Weights of a small GPT-style language model, trained from scratch on English Wikipedia.
Size: width 640, 10 heads of 64, 70.5M parameters.
Training: a variant of Muon for these matrices, 897M tokens, 6844 steps.
MLP neurons of a small language model. Each row is named by its layer, matrix (up: input weights) and neuron, and shows model dimensions 0-63. Each number is 128 + 24 x the weight over its row's rms, rounded and kept within 0 to 255.
Before each neuron's rows, "fires on" lists the tokens most often at its 100 highest values on Wikipedia text that the model never trained on.

fires on: "that ", "'", "who ", "which ", "does ", "re"
L4.up441 [125 126  85 163 100 180 168 122 131 140 153 104 189  99 117 121 132 107 128 168 116 122  83 150 120 131  88  64 157  92 127 114 119 158 122 139 132 128 137 140 102 141  95 135 133 178 128 106 112 151 173 153 133 132 128 141 154  76 148 173 105 155 148 105]

fires on: "\n\n", "District ", "League ", "Medal "
L4.up1934 [116 139 159 114 153 148 114 125 123 144 131 120 152 124 106 130 136 161 152 111  80 109 132 140 137 141 138 135 110 114 113 114 120 124 126 138 134 149 116 129  81  90 163  97 113 152 145 126 113 127 155 160 162 157 152  95 129  89 157 144 119  95 120 158]

fires on: "how ", "when ", "of ", "which ", "where ", "against "
L4.up1162 [146 102  88 114 136 129 166  82 164 117 100 124 106 126 161 152 122 160 134 156 188 109 126 140 131  94 141 104 156  98 159 119 147 125 173 115 114  88 175 150 140 141 127 134 102 144 112 107  85 127  93 144 137 127 123 118 164 128 184 131 137  99  96 127]

fires on: "Z", ": ", "le", "de"
L4.up213 [134 118 113 121 135 105 115 131 155 151  98 105 138 174 143 138 133 157 121 141 134 121 167  82 130 161 115 157 159 161 100 138 137  68  97 114 115 118 148 126 123 132 148 114 100 144 145 122 124 136 111 122 112 102 159  80 139 164 147 109 148 130 160 155]

fires on: "including ", "born ", "and ", "=", "included "
L4.up1886 [121 121 138 160 119 152 131 168 129  80 104 114 135 187 119 133 111 142 130 130 163 117 128 120  98 152 170 132 114  91 168 114 121 100 136 151 121 138 135 137 118 130 130  92 131 118 107 104 153 152 111 128  98  99 117 101 164 126 104 143 100 145  99  92]

fires on: "- ", "\n\n", "% ", "("
L4.up831 [103 144 116 126 123 114 110  99 124 140 145  93  96 147  97 119 161 119 169 141 104 134 118  79 119 138 109 179  49 123  93 162 132 152 134 157 135 173 154 143  62 147 154  87 125  65 140 160  88 124 165 119 145 118 136 116 115  90 119 104 157 120  88 138]

fires on: "190", "January ", "188", "191", "192", "oz"
L4.up2234 [104 143 140 138 140 139 137 123 119 120 148 134 116 135 149 138 147 169 111  97  89 126 134 105 124  76 118 101 120 101 104 107 142 142  69 156 131 146 130 123 134 157 133 136 156 136 123 115 178 155 139 137 146 148 127 141 145 131  85 145 137 147 125 114]

fires on: ", ", "him ", "them ", "it ", "time "
L4.up1542 [152 148 157 187 123 111 150 111 106 101 127 116 143 109 136 115 157 135  91 157 129 121 129  99 154 159 124 145 144  86 160  87  97 128 144 147  95 122 142 135 182 139 155 105  59 156 168  65 133 117 109 131 129 132 137 143  98 135 101 116 118  90 149 142]

fires on: "co", "No", "vs", "Co", "Score "
L4.up46 [122 144 148 166  74 129 107 143 144 163 149 158 143 140 117 125 110 120 175 159 117 143 114 137 136 123 131 142 161 103 125 130 129 165 135 147  86 103 146 117 119 119 109 117 112 110 132 128 116 131 132 105 154 109 106 131 155 104 131 130 107 111 169 151]